config = dict(
    num_hidden_layers=19,
    hidden_size=256,
    num_attention_heads=4,
    num_key_value_heads=4,
    head_dim=64,
    intermediate_size=1024,
    vocab_size=25003,
    hidden_act='gelu',
    norm='rmsnorm',
    norm_place='pre',
    norm_eps=1e-05,
    positions='rope',
    rope_theta=10000.0,
    rope_fraction=0.25,
    qk_norm=True,
    attn_scale=0.125,
    bias='all',
    tie_word_embeddings=False,
    parallel_block=True,
    init='uniform',
    init_std_qkv=0.0275,
    init_std_o=0.0,
    init_std_up=0.0275,
    init_std_down=0.0,
    optimizer='adam_variant',
    learning_rate=0.00155,
    lr_mult_up=1.17,
    beta1=0.9,
    beta2=0.95,
    lr_head=0.00774,
    warmup_steps=213,
    schedule='wsd',
    decay_fraction=0.56,
    decay_shape='linear',
    final_lr_fraction=0.1,
    batch_tokens=[65536, 131072, 196608],
    max_seq_len=512,
    doc_mask=False,
    train_tokens=1379000000,
    max_steps=11570,
    dataset='wikipedia_en',
)
MLP neurons of a small language model. Each row is named by its layer, matrix (down: output weights) and neuron, and shows model dimensions 112-239. Each number is 200 + 20 x the weight over its row's rms, rounded and kept within 0 to 999.
Before each neuron's rows, "fires before" lists the tokens most often just after its 100 highest values on Wikipedia text that the model never trained on.

fires before: "\n", "\n\n"
L2.down513,169,217,229,197,196,179,220,202,243,211,195,193,226,204,202,199,203,214,194,188,200,171,189,153,251,209,219,203,185,211,209,199,191,204,236,197,173,201,233,198,194,198,196,194,204,180,184,186,206,207,202,208,180,181,164,199,230,221,212,193,175,204,204,219,199,239,183,225,189,179,193,192,212,166,149,155,203,214,199,199,194,223,213,185,224,177,177,218,219,197,192,206,195,202,220,191,172,212,189,213,212,212,189,222,186,194,205,179,173,211,136,175,220,181,238,181,219,219,193,205,217,187,194,189,188,226,207,163

fires before: "0", ",", "1", "2"
L2.down339,239,220,207,203,176,207,215,238,182,174,186,198,170,185,181,211,192,224,190,173,155,202,246,184,215,193,228,191,203,204,203,148,180,214,221,179,191,185,221,206,193,218,184,197,210,204,192,222,184,221,182,180,219,186,212,229,252,184,197,202,200,164,151,183,189,194,206,173,229,214,219,236,200,188,179,203,199,172,191,219,171,178,182,203,205,188,178,204,165,201,195,219,214,186,240,178,232,225,188,180,167,223,189,235,203,219,224,236,199,200,129,198,190,150,177,193,202,239,177,203,183,192,228,209,210,231,205,209

fires before: "1", "2", "3", "5", "6"
L12.down603,236,211,182,177,171,198,195,211,194,195,190,211,186,212,194,203,221,195,179,198,197,197,231,163,195,188,190,180,229,187,213,237,181,202,187,214,231,180,190,216,193,190,210,202,178,212,217,200,206,207,189,141,231,203,173,191,203,174,152,197,168,198,174,211,208,147,208,220,202,195,183,210,197,209,196,189,181,242,209,176,190,211,192,207,221,174,191,171,210,207,198,210,198,202,251,235,237,187,208,212,228,222,201,197,191,211,202,213,162,235,149,212,203,222,232,181,201,210,230,195,191,200,193,193,199,211,196,231

fires before: "3", "5", "9", "11", "ameplay"
L15.down394,210,243,198,194,205,231,202,169,188,188,181,207,198,185,189,226,163,236,188,195,174,178,233,208,219,204,210,176,213,219,168,194,197,171,173,176,213,229,188,212,203,191,161,174,204,203,211,208,213,210,189,191,201,206,168,225,204,172,182,195,222,216,199,197,190,176,241,224,215,180,182,193,179,202,167,160,193,210,239,182,209,216,206,186,193,181,187,206,242,183,174,179,181,217,225,199,252,217,193,182,169,236,220,211,176,238,189,190,204,180,167,182,225,198,172,210,228,185,206,243,207,244,226,192,170,189,174,216

fires before: "1", "2"
L16.down733,213,261,199,204,228,175,214,208,182,189,198,198,224,187,195,196,194,218,181,234,189,169,208,209,231,180,184,190,153,218,182,207,193,196,193,195,196,185,195,221,201,168,220,217,193,185,233,169,227,172,187,181,244,212,183,211,207,228,225,207,200,137,205,203,219,196,202,211,222,222,166,208,220,195,209,218,230,227,202,198,181,215,169,193,193,212,205,222,232,231,217,197,201,192,207,197,204,220,215,187,197,197,204,190,218,186,181,233,195,201,185,193,194,225,203,242,202,187,185,185,190,226,167,200,193,159,226,195

fires before: "0", "1", "3"
L12.down822,204,245,220,190,204,220,208,188,193,200,193,181,179,240,201,219,179,208,191,211,197,201,204,202,195,153,208,173,225,195,179,176,202,209,185,193,172,186,212,198,229,185,187,213,191,228,197,215,200,186,192,199,152,206,202,193,203,227,210,207,201,147,185,198,189,222,208,203,235,181,219,190,210,185,203,204,203,216,228,207,168,153,214,206,169,191,176,190,204,222,226,233,171,179,193,197,213,253,163,195,203,182,197,202,140,174,187,232,201,188,211,202,227,185,182,212,228,234,194,197,220,212,195,178,212,232,209,208

fires before: "2", "\n", "1", "\n\n"
L4.down1016,207,202,175,157,197,212,222,228,238,208,159,211,235,152,211,199,182,195,211,211,215,191,203,161,215,191,196,209,229,194,198,188,224,208,182,189,192,165,229,210,206,218,243,224,199,200,182,177,229,191,194,193,184,199,224,205,243,221,212,214,213,180,181,186,222,174,207,202,185,212,192,189,249,186,191,163,170,205,195,195,201,186,243,205,222,197,200,218,231,210,206,196,180,196,197,197,206,228,168,217,204,183,181,155,190,212,185,244,187,212,161,206,207,190,213,202,226,200,206,180,215,174,209,188,195,218,207,228

fires before: ") |", ") | ", "0", "1", " |", ";"
L13.down182,216,188,196,196,181,200,216,197,158,146,185,210,179,172,222,232,199,213,155,208,210,183,185,223,192,184,230,202,181,179,179,196,189,214,212,235,187,200,160,196,200,165,247,233,209,218,192,209,192,186,191,179,202,174,184,189,193,200,227,204,219,245,180,186,214,228,232,187,209,151,192,193,184,176,208,184,216,228,221,202,178,230,216,200,210,196,218,199,227,208,209,201,188,186,200,203,202,238,212,230,231,218,171,225,204,223,180,214,186,181,193,192,190,178,223,208,193,210,206,182,166,201,203,209,172,199,205,207

fires before: " | ", ".", " |"
L8.down212,189,222,193,197,238,224,225,232,212,208,206,192,200,163,214,201,186,181,200,203,192,184,182,216,180,186,166,183,260,204,216,221,177,202,247,203,200,196,219,186,217,201,219,214,201,197,199,187,195,228,208,146,218,212,207,221,222,210,159,219,216,153,191,226,206,179,212,194,231,182,205,196,217,215,178,188,204,193,166,184,215,205,173,175,187,184,179,174,194,204,192,156,196,168,223,210,214,191,204,188,189,212,227,193,238,208,205,207,186,212,210,225,186,171,237,193,180,251,217,217,170,195,206,212,237,228,210,218

fires before: "2", "5", "3", "4", "6", "1"
L16.down374,190,183,191,185,203,201,180,189,228,192,182,204,228,241,204,207,187,192,188,210,173,179,226,188,194,234,178,179,195,198,211,212,206,215,183,174,226,197,171,213,193,199,196,235,170,238,188,191,246,207,184,227,196,242,219,222,192,226,145,173,213,283,176,183,226,237,222,225,183,169,203,203,194,168,219,180,219,200,202,180,191,218,188,187,227,172,224,214,194,224,191,213,168,170,194,163,186,196,194,213,225,216,203,218,184,192,264,196,201,171,186,220,226,208,217,216,200,201,204,207,182,192,238,185,182,163,181,205

fires before: "\n"
L2.down856,208,205,250,180,197,181,217,228,187,194,214,200,245,196,220,214,180,214,196,198,173,180,217,195,194,215,210,201,203,221,176,215,213,186,202,232,211,193,200,208,192,192,186,187,200,197,190,167,202,196,211,224,180,197,210,190,226,197,182,197,236,145,229,217,218,202,231,192,205,190,209,200,211,168,203,209,241,218,185,207,204,202,198,214,183,174,205,220,211,231,194,181,190,221,190,199,226,178,215,201,230,215,176,182,164,212,254,229,224,181,143,181,220,206,219,198,186,217,196,211,217,187,221,140,164,206,192,191

fires before: "1", "2", "4"
L4.down240,212,203,172,204,199,184,193,196,194,191,183,191,197,222,193,198,192,190,169,190,207,222,205,234,186,238,230,208,214,195,199,185,196,204,198,189,201,183,220,187,174,187,206,208,188,188,197,231,187,175,170,176,240,142,210,186,226,186,214,187,180,164,188,184,208,187,183,199,226,203,212,220,200,236,211,183,232,198,198,221,197,181,195,178,203,215,194,167,218,216,174,214,186,189,201,222,203,183,219,200,215,232,225,220,171,185,228,203,234,184,78,194,208,202,235,188,221,225,198,207,235,202,200,187,187,193,206,191

fires before: ".", " |", " | ", "2", " | −"
L10.down406,207,210,183,232,251,191,216,230,215,198,179,198,241,201,201,193,202,186,188,186,169,222,226,211,167,235,207,181,230,204,198,209,199,197,216,210,216,183,182,213,231,178,213,207,183,184,190,187,227,203,196,211,188,216,213,179,180,233,179,216,165,158,223,230,214,180,180,191,175,214,189,188,205,172,193,204,206,216,157,185,195,201,182,208,206,228,195,180,189,246,194,173,247,201,189,212,159,203,171,181,183,204,214,232,202,175,192,213,207,168,206,228,214,192,215,176,217,233,208,174,193,216,171,218,191,198,211,178

fires before: "0", "1", "87", "88"
L16.down866,208,211,206,162,194,216,179,198,199,212,177,195,198,216,220,243,176,209,200,219,196,192,219,184,228,176,173,177,180,212,208,235,230,184,185,170,202,188,217,200,217,173,173,192,145,217,176,197,206,209,169,218,210,229,191,228,196,218,238,220,202,143,205,211,176,259,227,191,165,200,218,195,211,204,209,217,197,191,236,175,184,193,180,194,240,198,231,199,181,190,191,181,194,186,226,200,205,179,210,206,202,235,236,194,178,175,199,189,183,213,203,219,201,228,199,224,211,202,203,168,200,198,196,183,176,182,233,226

fires before: "6", "0", "1", "5", "9", "4"
L13.down801,187,224,202,212,208,185,164,202,247,191,168,233,235,226,183,197,156,209,179,211,215,196,203,183,224,186,195,201,192,180,221,196,211,178,230,198,204,194,197,213,183,204,241,168,212,167,227,199,188,192,218,218,242,186,150,197,196,160,222,189,210,247,203,191,190,184,222,218,177,190,191,244,200,218,190,188,210,224,230,173,192,189,216,198,206,202,180,178,194,174,219,195,170,160,214,202,207,189,170,208,165,201,166,207,193,245,206,183,182,239,193,249,249,193,219,214,180,204,199,170,199,186,199,239,178,212,195,230

fires before: ", ", "1", "2"
L4.down332,193,213,203,170,173,207,187,151,153,186,240,205,189,184,185,223,201,202,185,213,223,186,205,222,183,175,231,174,167,221,187,175,222,218,214,195,192,205,185,218,222,208,168,203,182,192,199,219,198,210,205,200,194,208,220,183,200,184,180,178,176,194,199,179,201,186,243,167,192,205,211,182,176,209,206,182,218,223,187,236,188,192,183,175,217,210,223,224,207,243,171,190,212,151,207,159,185,195,198,192,179,185,241,201,188,195,191,206,224,195,193,242,185,226,202,202,141,182,207,233,193,196,186,182,191,182,185,174

fires before: "1", "0", "3", "2", "4", " in"
L2.down942,206,236,201,170,215,211,196,218,248,210,210,240,214,177,207,209,229,260,193,195,175,229,217,166,219,196,206,210,231,210,149,196,190,191,200,224,172,197,221,178,202,174,174,206,229,200,222,200,198,239,148,200,200,183,201,170,188,198,212,172,199,154,205,243,195,238,191,203,208,172,164,181,187,209,225,212,188,185,197,201,224,208,171,219,153,216,227,203,205,191,210,163,195,194,187,160,177,224,210,182,205,191,220,177,184,144,201,206,205,178,190,215,217,180,173,196,209,191,253,191,190,213,166,169,223,203,213,196

fires before: "\n", "\n\n"
L2.down245,174,191,220,228,201,209,225,218,197,208,202,177,194,235,201,177,227,197,210,219,199,195,182,198,188,222,217,211,174,231,210,195,199,225,226,210,155,240,206,189,169,218,211,200,184,209,167,198,186,210,190,183,230,193,195,237,218,212,177,191,179,168,200,204,195,231,198,158,195,214,238,237,205,228,171,196,223,187,208,227,228,212,205,195,153,230,150,232,195,196,175,202,224,203,195,175,187,197,190,201,200,186,182,168,188,196,198,217,213,228,134,203,211,230,187,224,163,199,181,216,217,179,207,212,183,207,200,201

fires before: "1", "2"
L2.down675,198,187,187,198,186,198,217,178,167,196,184,194,216,231,187,198,219,191,213,217,246,183,227,209,197,162,199,189,206,201,191,227,198,188,217,195,181,176,225,218,210,168,196,207,181,195,197,231,218,205,222,193,214,187,194,178,199,215,197,194,196,256,239,164,209,171,166,200,203,191,223,209,206,171,210,183,218,196,183,224,174,175,208,176,207,223,185,238,207,232,188,185,213,196,209,197,158,194,254,205,181,193,179,249,189,168,173,180,207,196,156,194,188,210,226,167,189,203,182,192,248,213,205,196,180,191,185,217

fires before: "2", "1", "ind"
L8.down562,254,242,217,203,211,243,204,198,203,179,219,214,224,175,191,223,230,218,181,233,185,237,185,177,259,202,217,202,199,227,245,193,207,188,204,199,193,190,195,197,179,185,229,199,189,216,180,176,226,205,204,225,176,173,213,222,198,205,212,187,196,163,210,187,180,214,190,238,203,185,195,205,199,176,201,160,185,211,182,219,178,173,218,155,196,212,197,209,246,217,201,199,188,185,176,207,186,205,186,196,197,191,191,198,189,195,201,228,203,190,235,217,203,204,223,180,164,233,215,205,227,189,204,161,211,227,189,203

fires before: "2", "1", "0", "3"
L15.down2,254,174,189,208,190,202,232,208,216,170,203,194,188,235,214,182,192,201,186,179,209,190,190,227,187,217,209,204,168,224,202,220,203,180,193,226,193,201,171,194,218,192,207,193,239,226,225,185,270,213,185,186,188,231,224,197,176,174,234,228,186,281,177,209,206,211,248,209,213,227,197,215,247,192,210,199,227,225,184,214,180,205,206,202,216,203,215,203,162,191,205,192,217,208,236,213,178,182,184,218,231,221,161,199,240,207,198,216,187,228,208,185,203,220,208,217,187,216,202,189,204,198,204,229,219,238,216,206

fires before: "\n", "\n\n"
L2.down489,197,229,185,185,199,206,210,187,214,202,190,177,220,238,211,220,223,190,196,228,217,221,231,196,190,202,203,217,220,178,208,183,205,227,228,197,181,190,223,187,214,154,201,225,171,215,170,173,211,235,213,220,205,204,192,174,204,209,202,196,161,159,228,198,214,233,232,208,198,195,205,211,232,196,174,193,206,197,202,189,183,213,193,193,223,201,177,204,194,210,189,169,199,197,198,204,205,209,208,216,209,191,203,178,198,166,176,173,239,211,103,170,210,205,230,222,214,202,210,220,228,195,218,191,172,159,205,190